Weights of a small transformer language model: 624M tokens, 9528 steps.
MLP neurons of a small language model. Each row is named by its layer, matrix (gate and up: input weights) and neuron, and shows model dimensions 96-223. Each number is 500 + 25 x the weight over its row's rms, rounded and kept within 0 to 999. Numbers have three digits each. A neuron's up and down rows have the sign that makes its largest values positive.
After each neuron's rows, "fires after" lists the tokens most often just before its 100 highest values on Wikipedia text that the model never trained on.

L14.gate794:485521473555499541527502540505491513536525470499530505502498481478505474470477489482546517509476488513495525440496469487508475518516461481544488496536486505541494491539473478501542491494503518514509487449466531509533511503452457497517515468524529516510508500560523472503536477513533526516476532465470485502484467477457493519513470546504479508497494500444545505514470485510483492481506
L14.up794:522482495470448473523491498504502529502493499508461474512510532470529522523513504509479439517512514494455491545546484467524505502469495511489496525453494493528528536479498479431494510474574512508518516504497511501506518481494519455448511514438502524479498519494516453489483523493459494503508473461481515479517535478533500496465538495507504515442468524525476487514462491494541489482510
fires after: ",", "–", " in", "0", "9", "7"

L10.gate854:536536512514496453540498489469509478494465504500500479516511493521520569463487503511463492449487487522509454511493526479523444528476523483533482480529474509512472544465490467480535496468531518483487513539491515511456504519475518516431506504530516458519468471515494474498425512482512511498481500488510495494565485530523508475547502463486525532501474508479496512490496532519486485542485
L10.up854:500468563415496520508473517439480531532534481482457486516475467481461522516516515465485497529497475479533480537487489486471473501518508483506477511522575489527439519447525485502536520422525470516501474524482469491531473501485520500522524491483485508513484528497551480481513501503499481514475484504520512485461510496520487517488514493523521510491449483533475481514495472496519516520518
fires after: " ", " |"

L5.gate895:493495482513505528511492492470488479442505473487528490456481499503486529531527519514468506533455517538470468492479519439544506536527514462525478536479425481500517496535464463515476481490502430508485539454476545533512485516516505472529510512480539465493501526477517471512514481540495473495509509539512512496504475524475473524514496486463483491510460484454525489513529517512508483489505
L5.up895:464486567502525488461502529467545515450504495521507505480514497496510525490510498461468482510511468532503477518482496540448518526526509492497512490518522469518454435498529499529476518535501458479467521490527514523499530543488465512461536492472515517511517520465493435507516468499442495534512460538509466492487458533507555536442491503514503534499480510513489525495518470485503461490492
fires after: "1", "9"

L10.gate797:512470460497506459484524456556464518478536527485491514491495493447520497499474491464455515505439536533538535485494456491552507486501493530519473493478505474493515506528480499492484516496500526512472493480484483537458468513490501471458475537508504493487493506475521493493470533493510520501509491544500518516489482505506481546520465461481469497531510517477513504523508471530541505470543
L10.up797:502541497473507502487507461442474508463488498482475543500529503511524540486497505476528518487504477528510497556509518478535464526483506444529467510473518466545488485509509468494510492537512527511492509492491536523477491456475494573490508533526527511478464526525493513487477523475489480481459521501498477523489527508498517530463498525498478531490516519492531498470510512483510513516456
fires after: "1", "2", " ", ",", " and", ")"

L2.gate181:518496511486539481497499498538517487466484486459440479535508516497500510507487489495473474505464482501556472500499485470527507492495515545505479483493541525512500503540513526481514502467563452527475502528536516516508485517524492478530498498544478465510515480478537453531472510476507476494502448485503517522522499552514523514517509488476504496513460539508471487494521512542472456525520
L2.up181:545485487485520478536531506513551468467539475486499459509507498501515454498508485507459449485507468496550491477496499474511551472491501540537490522487500473511483510532469471485502522473519490540476478544514498520500506502473441507523487528538476511481515500474557491546476475491491498479482458526497524514503486488536501529510451522494505507508539520473454554491525525492522505531488
fires after: ".", "\n"

L14.gate65:507521561554476472516467533465518504477480472500505529497509509465484517478500566500481502494503481531511518509478496458510520520503485509504536516477503478459513532469488468450517506489505512500537458472484476517448448493530530486516510480511516525538475465514511500485492515528553516503491528514455512456496501491512469485543512453497513484498520550491538468533499478552500478553487
L14.up65:460499493528494460541496511450483499504570512526459474503501451517488505525497496526511487506504487524510470501521504468534521526478499522498441516489513479476535455492488500490497484495521472532501508475493515506516517472516489515529488455499487526476482466484449452518494502478513504551490496518495534478507466543481497495496487527476500498498517524499503493494495462510476491522543
fires after: " ", " (", " his", " at", " the", " their"

L7.gate163:521481539543507505522529438494449534487490527488527522516469539441522482531479521461493496469504472495510462561519495523475550482524497495536484512505519503468473475498534437528490546493538486483502513481516509522490500537524532497459508509496500491455465507505515469520484534483539501520457467520480506518452481489514519503478515509478503500470511493542472496528503494502474484530505
L7.up163:504521524508483446522475494542509471448492479562512485498486459500507489502499484488497476545521466464511511516504503548538490494489542463513531496456517470521469490516505503478494510531480475532544500532534535479451463482517474486484529535483511474503508522469455532513485516510535436482483479503511512511502511540511497482495498473511521459546514497497484447500520495539496512500463
fires after: " the", "1", "9", "0", "2", " his"

L10.gate307:507500463534505520526570482538518497516542500502432480478522487542524536478490485507488523513473519527514486520510463498554526486504516493470472504548502550518469496471507507469512481469483535507482495469526473512504533484520508506507478457514454547514450478491486543492500505511495541474514509511485486505537496558494506451516507524455500493468523504481487517518522536484548526499547
L10.up307:531514494483482518499487445506490504519457522507512483521510556473522440495447539492463504451501485508519452519445500465477501549490511497491480502528515464474487511512537495513519479476500503477528509503482504527477509539484470473494531474484526484466520504489480487509418508498503515510505491467477533497455483475507513459471517506562506498515480487500476474473516505527491524503534
fires after: "9", "0", "2", "-", " "

L9.gate352:514537469476492510496471504496492516496489480491478489498487523492532538481529497483481509526515523508505480500493514451473528519539489527533494496523486477509500501561463495450511494517490484499476457476500502531451504500470473480471546544469510507479491501504466536492484502535512488470526468538483516506517485464469487515472506445525423499496451535453519493492499488488506540499489
L9.up352:493509528509497545504504475512538526489478511495515492493473520517513519500523506460522469485504509493490517495501487545498528477478476478507537559497498491533486526460489503525520506494549464471488509494473498524540515455502518491495507484504452517495482509451481502490486524527481534506494496492502465488523491490529495480485488475485533482468484497495527498482465494548483530491527
fires after: "9", "1", "8"

L7.gate505:530526457489496542490522473527445514459502502460500472494501468496487528472486490493481478532515538523480473533522471489498482495483519474477486554533486469534461532497504509544532503469507491499505494500516500481488482440526493536504474498500488475474485486461528511497483515476527500481512485523542442490527504511524523505468520528468478500474506454471474527514460481481475502445508
L7.up505:526528509489527548483501463434513492472516504498524485476507520532449515485482489484540509489475520497474485520508501516539448478494486542491478504539532485457529479501493461539525499493484476489466515452503509518495530490521495488499500502478509526501503465519498461524524509510514525538505517496477456554501535495481473489466505473474506483523494466473523508519492495495484498496516
fires after: " the", "s", " his", " and", " her", " ("

L14.gate90:530472478466515497537529488497500484531478463516492484509516472519525479483505519534496542509492492504523478477523441523488523482484473508544471517507511448518514509535508478521506505484479475454489502519510516506506508484523518509491470512525513543498494491539493491484492465527496501509534478494487491481478482485528474480515493480503457458456485495508493469510526527489478526507476
L14.up90:521498504501502501528485524514492484537487497481513491506501554499551471505470557495473512502512502519529504505515488516512491527545530535520529475519495475502511522557524484525488500489497503450495545494451479492491505510558456529458550522511490507515513467549531506520499516516512468492496467474481490473478479487531482524488493494473445486504511451494488479551520483532481526506500
fires after: " |", "2", " ", "9", "8", "0"

L5.gate619:517531532504520512514526448462534473463495483487500471519529484503483460490486502543525536490452518520483503528500525537495466526493527477532506486512479478498519500526546502458503480510493492518504521474470501530489458531477514472508514558529517486524515493513475458520490496451488485494465499489526488470503494529487488526522505513504503499518507522484517520497492516478524526495449
L5.up619:496505493552454475511487465477439477458505462511474471487505485466506528459516520565519530508490538525471527530499499539490489523482518457501474513488528511462502422545533500522525527480520481510510515495498472530559517490516519495476498519474503501544509513530479503522487522486467513489493485513477476513495522525513539508526478482541469533494495497499515513513472532500522496467491
fires after: " ", " (", "."

L7.gate356:526483517469536491559537486470498503509524498436493516573520497509490491506490508496483453459481488541498518519527513472522488486519511476510482486502515479522474540530526496508457471510484490498482505506464476537480496497508516508473528542502490534502482485534476492502489530525527527501509471514466491512513509496481548543571471460524503490515485508500548488521516475482540461490496
L7.up356:472525475467525505505500505486498485480487500491510491483520480458479488532510500540465483487516475508495484560480499434540491505484525481485495470498499543523563521479481500471564514497512476487515512518463521495515488506508477497511458527501490508554481513477498446513527514505484471503500529473469488502496496476517493525478502519494522486489510553490465442502471488509528461505542
fires after: " ", " ("

L12.gate450:493513464464492471477497443513506509471497550524493469538521527485497519508509527492524519474482507531468469446500481440541487541488494466493520481542511486497445514529490509484486498482494537531479492445471491503505522471506503487490473503516538472528462494492502433478491522517483531511517471544508507513495554539501509528529523476500509508468525470472501467473532524508513527518511
L12.up450:507530514505489536492473487494506514515554532469499474490522546507529552520501479506446527481515508493490506517436459513501502518520515502506510480494520482497472471521477505491495497494524499521486511458519488514520459474486513545504555493480522503510528511505528501521517497545527489534505456514507500546511499501483497482470504495497486500493489473477536507486503512519521525511543
fires after: " ", " |", "2", " ("

L7.gate283:523531485519493441475479502501514522531524491499526487494530485510513539494522538475534530526506475486473476528496483492511490482513494492490487516490478457531510503498508518511522564500491479508482533516477519515493493522470469516556490472534516503495469508506501537466502495503573472504544521465459517492535505501531498482525496501509508501512466509514477428491522495538564488463518
L7.up283:509480502481511482534497481543481493495486549472520455503480552500506480488489538474513477506526533467498466485474475483511515500498517487526493509505480496526507489529498521511541482482497478483520464517503527560494490458546499577491505523477497477476488500473523520510504464526485445506461499515503516453492487521467502493520495496494455491533489496527498507473522500481461538527523
fires after: "9", "0", " ", " In", "8", "=="

L5.gate786:488511518527448527540488499543553452495494505489531509470492514487524496507495501526500514481516562479501524518475478486526525505476495528543502450527521489522528496512516494523494502506455517470480525461486509534511504486528481495484506512489520450476461515495538534529505540509477524486523491500488503503532494473460544505515538453482468507479508496481477443494522505521518504518506
L5.up786:471498505482478485508483490507497502515529476529485519508454527508536526497511492467503531500506502466500503522495500449505489520498500509516495500517540500472505489494428488586512575465487516486480462482501489528533538462530460601495497513509518515494483545538507525495506483537507508474483494476493538495562509509444494537472524507482461465479512513500520446499503506504471511535535
fires after: " ", "1", "–", " |", " L"

L12.gate221:492505510522483517483448541468489515490490529484484515453534508470516525500543523469480442503492501497489482484520502486503474468508539502520490461493466507472510491534492501451491524488526501478529493536477469524497491489537495507460518508462512496465476516484492489548565467504492535533488459515493534480456497487536504524503505443480489534509448489465514483472511478527532561520507
L12.up221:473533493498462520502466513511507507458500563524497493495496438555539478489464510461507509524522532496516466485483540517489491485505498482500506531452489509499478523500502502508489491491500511474497495492509490495502444508487496495495492508503505500510470512486462523517511508493471521486512506472520510457493495546462439471521477521515509543536518526516526510488473468542513541503487
fires after: " ", " (", "9", "1", "7", "3"

L7.gate927:493489515513472533505536553399481483494522518514484477495552483483522503510505498491486473483512554497520505503493539509514478527480573474485541501529514477488458504553495462502503497502526532499550502543500496491504472528547521555502487513509513506487507479500472503478464490518460478548522490475521481486513495548480519557489526488527456531525498543498478497504495531520473475518519
L7.up927:534525447521497468519518514454468498485501470475472446486553469468534505515557541480468525499469533497480558508477558511506502501483496473516530547534520498507495492459501449511468529480500520466513514506465515536490515500470520547511519490458523466491505501485493518493493444492488492505511513532488495526517489475527513491514517454477521500498473516506528498494473502490504507495470
fires after: " |", " ", "\n", "E", "W"

L7.gate215:552504510498499455516546473491498503489455518526506476549500495484553465509523486482482471483480528476471466503529492494514478504517453485514489494547474505488512515500516505495521527514505465472509507507479492516500472505520472496477499485448502505503524491533453513524512468527506506492511498472518500504479497522488500494489517514493440491453492474486512512523540483521492483496509
L7.up215:463496479486418483500490505494522471500508500489492483483519501472466505462513509508515522490491477503514481488542536503509524494487526499513523436545473522503516484502534520529579524480461506466490471480502535479486527504494552492466508507524506475507525492513509515480491547464496553505494508505487470517497495504469504491481491456468497518487540516445519491521509446444506475508517
fires after: "\n", "%", " had"

L9.gate862:498505499467500489507483475460503512475468480432441437521527504488528492531502515519516489488526517525529492498553543529507506533488469506531460510517491489557532499503481505513495527498473470518482504480497516503476502494447497473480458517478486495542488486471485497505519516479493496469523531519529475516532501540459501500522499513552523520482519529524496487537468491521505504493450
L9.up862:502498495474468457500515471464471500503533542451516470503536537491491502559448461506471536488516490503525507529482511469456487516520519528528555468447455468528548477536458481514525462484482519484504473493484462481508511448514528484524513525532516472510518487504504462492498516502514496495478481487508440469515474520485517510500473514462483475495499517469486476493478505483497472533508
fires after: "\n", ","

L7.gate267:559505455543523492499496516473503497558519474442490544498480475514507520511518482557468474459511474461482539483498502496516497507520524508496535475518521476470489502508518529486490458458457508512474541511478520494486516488495492491540466507488509501485472481499512531495539466475517504514534518530482535473531512513520515496549496501514534509506534485484437499541531504502513484437532
L7.up267:482503487543496507478509522553492538531523528487491494535501489501497446515479524468496523493477488452466488508521542510519566492443484469513493501472504497505546511467531544517474513542514487516515507486493509503508496478546513522542474491496462523488468510522533495529490465459508521524471491493482521528538477537518515494499477507506497520495493497481471543523523535492459547488483
fires after: " =", "9", "6", "5", "8"

L12.gate156:493537475485504472505519538499538486449487540501510481504515516492518481545510492497474479544511484499503462461494532479501564507525508486520514479486446463491482488485510485502525500480490527517486491492494471492467503500486506471517455437514488490488469482481530533488556506510511519485515547551496473521520500519523456518458493512482443559459470463532491521506473500499496485505458
L12.up156:542532515514466508482514494496498470511504502463480486463505475524566516527457484505482515489506504495475461541501461506492531562481481539506482482490510504509485473547549494502513516510473543486485494472451486520484474510460475477494498481549528513479490478461501477505490485499474489496486452486485516515472451515481549490507484503482500503494485497510487519481533492526516503509482
fires after: "0", "9", "2", " ", " a", "=="

L10.gate168:486529515483536525553513558454495515520525477534523486528480491520536525499515481500481500506500508511531496551506536489460531454525480507515495534521511485550482442522530512497465510515449530468482508492501520529501517490470465525506491520494526517495482514504506539509547515488564506505525444510510522486484528526494520456495530450525454488511498522499489491465496465508521507487509
L10.up168:479489575491503495548476444492475498483543515500480490509424519512487494470529496492513490542517484494457550561504497459459522473498496497474509538548473510546522516487523511442495473512447515456520514467521505532481520482502518521474483482526471492525484519499457438488492542504491509471467511526489527483516468518488528453467492501487498523488509457498493471496525455491490476497477
fires after: "0", "1", "2", "3", "4"

L5.gate5:558566514532492514514499490527448492522506473497491520479493499492487434512468532495522488470479493465510479516516496559479512504446492493537526478482503534536517528492518500494520514530439535528512516511497496493480552517496517522494450514515508530448492444528505491488479514505456529501484520474524500523491477548501502494470499505496458511497500474522490541534526523461491543479512
L5.up5:530514496480502538506487503519480499546534470537482504492497499496547487521464508508530499491492463481483488443521542484490484545520484512463500517516501563540511465520502502471481506500489527522457509547482545543493498488510523519480414478484523480519516507496500550499480479488486518477512513481464511445518508483481505472490522517489476481453467512497477530515490487474529502490486
fires after: " ", " |", "″"

L5.gate836:495516448525537516521520475488481500495545534508466494486523523521465510505507475481483533490553469526509495492491508454523499529483495536525516523518524546463507524538501477465543527493496482542475516473519476523485511511488531467487538459497515496508471453490524459477454476525516478513485505521472480539504508489512500535490476499513525475486509496502513523455532536497473521479514
L5.up836:474494527504494454477516509527502506469510485499508503481500490507475512535474508481457434460494485536503475458497499482521486513508445533539503483525485505497516512514483492512521508482525506498517493520513488460513517484492513489522527478526473493498518479486542524526434456486551469511556476450453485461546478498495486525503499509456512479487520481498493510491458516517467519516475
fires after: "'", "\n", " company"

L2.gate831:484519489479523466482478481496502520471461518474504461527520519517520461481495519523458503521457485521484461489539456485523514525531485544509493482490460497538477485479484497482509528499502492506483511509518485555521462495551467480533554521500532504510545508482514532532506486493510460489536499537478518480513484540549493524486503535499514498511475480466528468495569513540481520477559
L2.up831:499501493489522465495469496441480480490462571496531439515533488471539471517481493529497532511466467494539484527544450500508515508458502527535508468487509448513506501492501463508493516490495499474486458500497524501511472495538448494508515534506531521520564469506505487523480480496482480522520488484501502482516460475523528512490482527479488508537469495499520486486544493551497507494476
fires after: "==", "\n", "==="

L5.gate826:469485468511490484507522479502505505499493506468537527489504500500521493506508521458492498520498514559541499538557522529464501471487522503513499462514488497488499466526512473510491582498458468489507526499517500526497471495486504470457490475490528507502491477541509498527495517495515510512493526498463496497456479549491504531483489536502452510497500498514547487511515506505526505499489
L5.up826:445509499490543493561522519478484494461495492504501470490532496431503473503524486516518502555519497513531468483483500530478502489467458519496519453506504509468519523511544542485520511458469457534503449460568540528513509513490489527524540534502497508496478472472472468539491499497519504489494494505474534508502483507502489486504460474521485484512516495520531488485527482476490482489470
fires after: "0", "9", "1", "2", " the"

L10.gate376:546508544459495510460512512505483499501451518473501488496478462508514515491474516464521468527490497457529500504549443531493521482472525478516496525516502471530484550509497479494513516515493456495521466526475520497507529488492510525536496482526499497510466508492514508525507491499524550540479516509468498454484486545493446498475513464508513503511511449489502498482515503451475515476459
L10.up376:447463496511488511499518490475488508491501496502509536506464543499488485499555484458502508451502514485485504512515487476478516481502483539511477505503524523522490503533542442512493543547497569512510446511497521491533497521503458527535489492522506514471477496511513457520469507528534488467498498435497497507460498493486480554504477506478529486480506508518539547509492513481509505523480
fires after: " the", " a", " an", " The", "s", "=="

L12.gate335:466527522490512485514529492533522535507502466574542457502507478470499471501482518515489461536529513468508519477539498507492498507481537468482540481471519497525545498504481474493525519522483506511526491472479533486529512514456514508562501477505488515493512441521461502466547486525544483485524479499487495543522471530509485495563467494436485542515495542503524461472496488483535519504484
L12.up335:540555502495517513450461544470510467513560517527542475524498556466468502490522509506452473539522511517478518488538519489502497552442492482460460487529470507535481511511477463458491497509462473504489522497504489503483493504461467522546486533511459529495490522509491510506536507472480531541498527489492490520475493470503485497522501491523514514487490507509449477524448498480524480509505
fires after: " ", " (", " the", " in", ",", "-"

L9.gate527:536483539545514457496480512537509507507512520513488496469492459516516503490504519494543494444523522482461481498504477499495465504494498419501545491487490509535512469501513521496503502462500530451471527502492518493467483542527506496512490453473543548500497475493505495559466491528515470515536517513495484543532507506504504466473503501475549501495469515493487527528513479508526477497542
L9.up527:511494500459527559484522524452523478500488495470507494505459503487468534499513495488538493495504529493476454523516480500483490526464523494461486473493451504498513515506538516512438489493516493510498472469494524500517508460476493500551483459505474495456506531484486496435480515483514469505509562508457539502513459522509497487495496502496514485526481468462497478502502528481516545507497
fires after: " ", "0", "9", " .", " Player"

L14.gate836:498448479491541525501455490498519478509516479528530521524503515500497454513529557528505478530559440524478486495489542498509495523526544476501526440488459486501504487464532479520494525520482537483522539501489507461476487505517520474498473472523512523487495507496460505520524500469515510505507501490510525500557506527519492502523526523522515458510494481488482500551523502515506496519482
L14.up836:485493509517474498536485570480516498494494502496489472472541484499587496495481507541518508519491528523495492493447456460515509448484489485518543496497478485504508523463534518508525469449482510478467488479495504529463505464499491498484511471455463474519483513490460498480465525492509508499491500504525513507449496492525496492488511535490483478502445520480515498488492540469513535504516
fires after: " ", "9", " |"

L5.gate356:528543488542562498522506501497471516520511531509503506478498501507471501467512487494493495519502550485487508523516514466498527500500468431488443548480461484509479492495487463496549509502491482500448506526461538451511502446508483500493514494514517504504473483504502508517475453519501520520481491520501514476493471495502507496506507480545529497516493480476490460511490449484463485477505
L5.up356:502527550528498537483424461524467495539529501492490443509539516471470509499489459500514508515518521473482516512524521469469480528509507455552492547493483476502465503491495486511511529528486499525486492509483556458502470480523484501495519516518467505487450477513521501503480513492494500510475492495522465494492514500512510512512502458529497531509513515493478504559510491485476506487468
fires after: "==", " ==", "===", " ==="

L12.gate275:541446447485490493482476477504506459431473528493512501501464501458500513485525465491495461520521505516549526502499522482493530505536531463512497467469463521508532470551513493506554533555522539494494493496519555498519477449525493521453521498506516541509489465479493537462506492488482496483503459476461477540498510493513508505542549459472512506435535510503525467524495524511530491502532
L12.up275:518503484458528529467451482485545505464529474458497519523503507472517541533529520487495474539465489525535502513498521486489528513518503456508474516516481539492552476531496480447542485528457536500507476495525530476519492516533481494469525509496529535513493525486534495521531497457505488469485488485466501505473555521506459482495471499476499514479504502515488471547499495499508507470466
fires after: " in", "In", " In", " the"

L9.gate954:514473552484472481485514503499479529487558408490485478472474513545508536462506499480475509492498511511544490491517508476530524523486496486494451543543490514517521541506525526513502518477514506514469515507470552474457460521527529464518511484502514508487490568502508458494510513498529504491478475517524500465473480497485479515485504495477516505514498530445487497466509519469533501479572
L9.up954:475485523500501506501453495518474490525538491507515516487549496474512513474549504461481524501497516509534500454486537517497467501512494498505489534514483549515478525478525529559497499490453506517521482513479547459516474505483522481494473516505485496459493525435519490517474542480484514509521517542494491520519565488483524520510533485409518543518504499461454539520505518513440492505499
fires after: "\n", "==", " ==", " ==="

L7.gate316:505494526550516488544499518489466471506502517507522524532463493448540510476482442484483497493482479483470532516530510511532498497520521473515514497518508500491474509479528492496487523509520504510483500521496520516470443550555483479540523459509496509475537499495512497517438490533509495483491539475471546510511508495492534476496475484528532538487505511551525514451519500497532537516527
L7.up316:473487513513513494512457527504431524511558480503491493493482440501497499512483477528496474531460482527485518509494484522484484472523511479530508493486574503499484509544516521513498482535507514518546518516526507522469483541538464485501481496489453528507521545502510487537468449507495484514502517512507509520468501469512484515448517483479501531497520515505468524528499502495499538526532
fires after: " ", "9", "0", "8"

L7.gate662:505466519496515445456545500478484495457477505497478518505529477505490470563494544536484545502503478449472480557527537488516515557505529512536511487470482528494533534525500512476483498538524457527525524496480552551508517488535524527495491502490501500515472475505484491525488458506509467504493451534547537440495466516460494483487555503492451503495513512517467511507517539471453492493431
L7.up662:515506480505480520465464516449437514489499508431521490474457518492495538490561497482532555526557494538481519537512498514459488499522520496542503538502484506471466530534490494516457520488552501467456480514479476511497478524490516516516513534459496512486475505479483484479543519536533493522558476506484521477492532480507472503522464518505534518492512498531505529524483509465504531496513
fires after: "0", ",", "'", " "

L14.gate246:522545519458537529498487446488492453496465500514495488507505514501508511481504512489519495523526506487464527547513496518541521509481491507531496449523459510492477508514501465510528514476560506525505490528466463481518493495540457542491502514530457494498503485542493466476533479521518500543468511517477478474537491477502523547531487522466440494492525561441534499497531505464531532531481
L14.up246:523477482513505485543501515532471478516484487482512512497506512433514471508517491534527518475482486523482471511570516524516523540581520533496515508490494527494468486527456489441524479499519482540513508476495492513490492445504467472477487507515521496520464476548500509488485500484517507494508486479506544493491529488472528499523492529519472511465518501481532498537533538526542558479504
fires after: " ", " of", " in", " the", " In"

L10.gate906:472526459515511481505527528472474496526506473485518472505492515515530523481532474451482518477543483485518523480474500467485475489503455470536511506459446495514507478509518520453505500525491538491484492532476463482548506477515506484483485454514528536513501469467494487464521481530514526489491530487480519544484500484545485532516521519549512533475478483509508492497453528534474456536508
L10.up906:522461521511533490529479559482473518483518519465512476556480540457538499541511537501483526482498494466523529509493455459465498443517494499555481545481499495508514498519510497499508497505475472507455499484437503515501492466478519493510520514469484518478491488483516494550559467501453484474508487503440469484457533529485516516506486518539474511497456493533475503525468505509514459527497
fires after: "==", " ==", "1", "2"

L12.gate100:520507446534511458494541465512519545546488487474495512503521484503463482534508524526517488487517465488491510503485452499492470478477493464494533464503488506466491489479509510493516471471523486443440506505508530517509503532516496506508471505487532468497486493471522518537487509513499467524563511528461484498530520523501516519594458466448501481497467514492475520471480525518480487534469
L12.up100:511520497512473472511524508510501525501476449492509498452461501482520514498493489477465484488470537504478550518475445486488495472502493471512463508522477502508509503489498463527504498503470516512537527467518539505489484466502503555496512522482467509490479482496453510492477490488551479527488507483493515524512460511501506518534472541495450464524484508481530481536477531455484500512492
fires after: " |", "9", "8", "0"

L3.gate224:495491496485509516474467509505456487481497504505543487487459488459525518567490483524487531483509502515463486473476532481526473581548480502499514489430485488460530496537482451480535488489522504494488519475509513527487483517481459488491518557471558484485493487498526481513516484474516481521493489475475516475452464532489491494501530432547477520518490469490472524467466508485498521467473
L3.up224:534536545539523502498497490521467504443482487473520506472476462487521500562507494518477512516512515521486512470486519502516506542483461514484493482482515498493496499522510528507475485460526484470480461505474474474482498451500502470546521495517522531505476509501517513496476492479504499539552488484477479522472471467479448463536526494520565523477519483470478503474483520507526495531500
fires after: " the", "9", "8", "6", " its", "3"

L14.gate110:470483512519519483488498573457483486508489486511496515534451475492473490488473497489500475552494524505492516522454517535485504491434486555484497505490529426498512508487535507514544492525478481502519497490510501476514481532491482477466483519501513497477497471527513476486540467498482493499507479488530470476511527523466501526497480494477486485514453491491521488546528503471532458497463
L14.up110:494505471494511526517505532524484493473483479513511453499534493483513484544520496484506510514466531511477487495490500534475517512523499468498513504572490503537518479530516487493475518508499520530528540507472517508519489500491514518469532494520511500479487509533463532517523507486464543504541468484516501500512523502490490494536497490471483499472536528559462531511530529486517478502499
fires after: " |", " ", " L", " W", " is"

L3.gate855:498500471500492471526498459507467528465482437562505471547499536474471520508483507534491539528497486508536503468539491460504539508515539525522543536500430514479526513516478483474510510489506491501476509490471500520493486528473476543486532512488529512472491507454515515496482507467534486488500490495510497467514523510460479483550483522496465544482510505486494487463518488506497494508501
L3.up855:480502489467532446480471533464502500534507474516470506491496530502506484479485518528494482433485517443539519471513495528488521524491493501484504510488467501454494491479534549502503447507561473522479537470470493525503518514509498464516481491463461520492482512477469522521509514492494476491485429479486461473495507558526498445534455493514472544498494481508487496478522466476502484497491
fires after: ".", "9", "′", "-"

L7.gate240:496481518518479510512487485474454515518509515477486458480514487500500524538487514499469493518469497504446449493526508516458515508500485487494501552515518506458489496499501510526483493563480447487502503477488516481492450494485463540511486530533506472469539471463517489504501494492504453543508525461498536529496481494456464536491457497463482526468481489562508492522486523500472505515483
L7.up240:464452534492462533492514505455461520506502527471516480472472465526487521497473528501480523510549546496453505484509535494509512501493470496476512489519520486493542489530519513524498500511464463518530500500471554453498441469516477483515478515540542488522472501522499500491491501518487501559525465507524484510493487493495487523509504501471461522531498470548499570514531509504492521464522
fires after: " |", " ", "'", ";", "0"

L7.gate634:534514501521478508529476482489443485498536487478477476501479546489520512469491477478528448557480528557503486526522506500533516500519504499515422542564474481518512471496501481548494472486489517448482491511505485500500468482521506451547510494537503455545504527490513489511468518511496485489490522491470499490493510507459479457508530482531529517505506503488477463515521494495517516510491
L7.up634:493534545520517494542491496500490563532514530469494482501509567496552494473525489493494488485513547539463497477465488490509479530507492543509488458497481472510477495509520539506500492487523500522519486489507536521457537506534502492530463500514525490514501552495480461521516501507509537469486470476461531525480484480439523514487483475502505463492494470466470474511516457518529494514481
fires after: " ", " the", "s", "0", "W"

L12.gate560:520478503517501514483530503495525456508464529538501513473532488492501502505505507504465498503506491535515552477531469499502478486542515530484449509483518511506486542495476537504510474508527501513476532503520477481527512560490479509503491496466508497483518525460499426508513531482492533472516474486482526511512504484487545526531476539479499518495511500514525479502484491503536453521531
L12.up560:485481513508502511519539530492507507490505517483515464474485515547491532503495489483489476503462548483515462465461466517506500503483525511498489515496535515490458525509478515539534519432484463512492541497537502507484461484481532532511478481471511451475522509456494467515453495515490499491533472533479520523434463452536509550510490500434516543511479525497537529499494515504529461525479
fires after: " ", "\n", " \"", " the", "1", " No"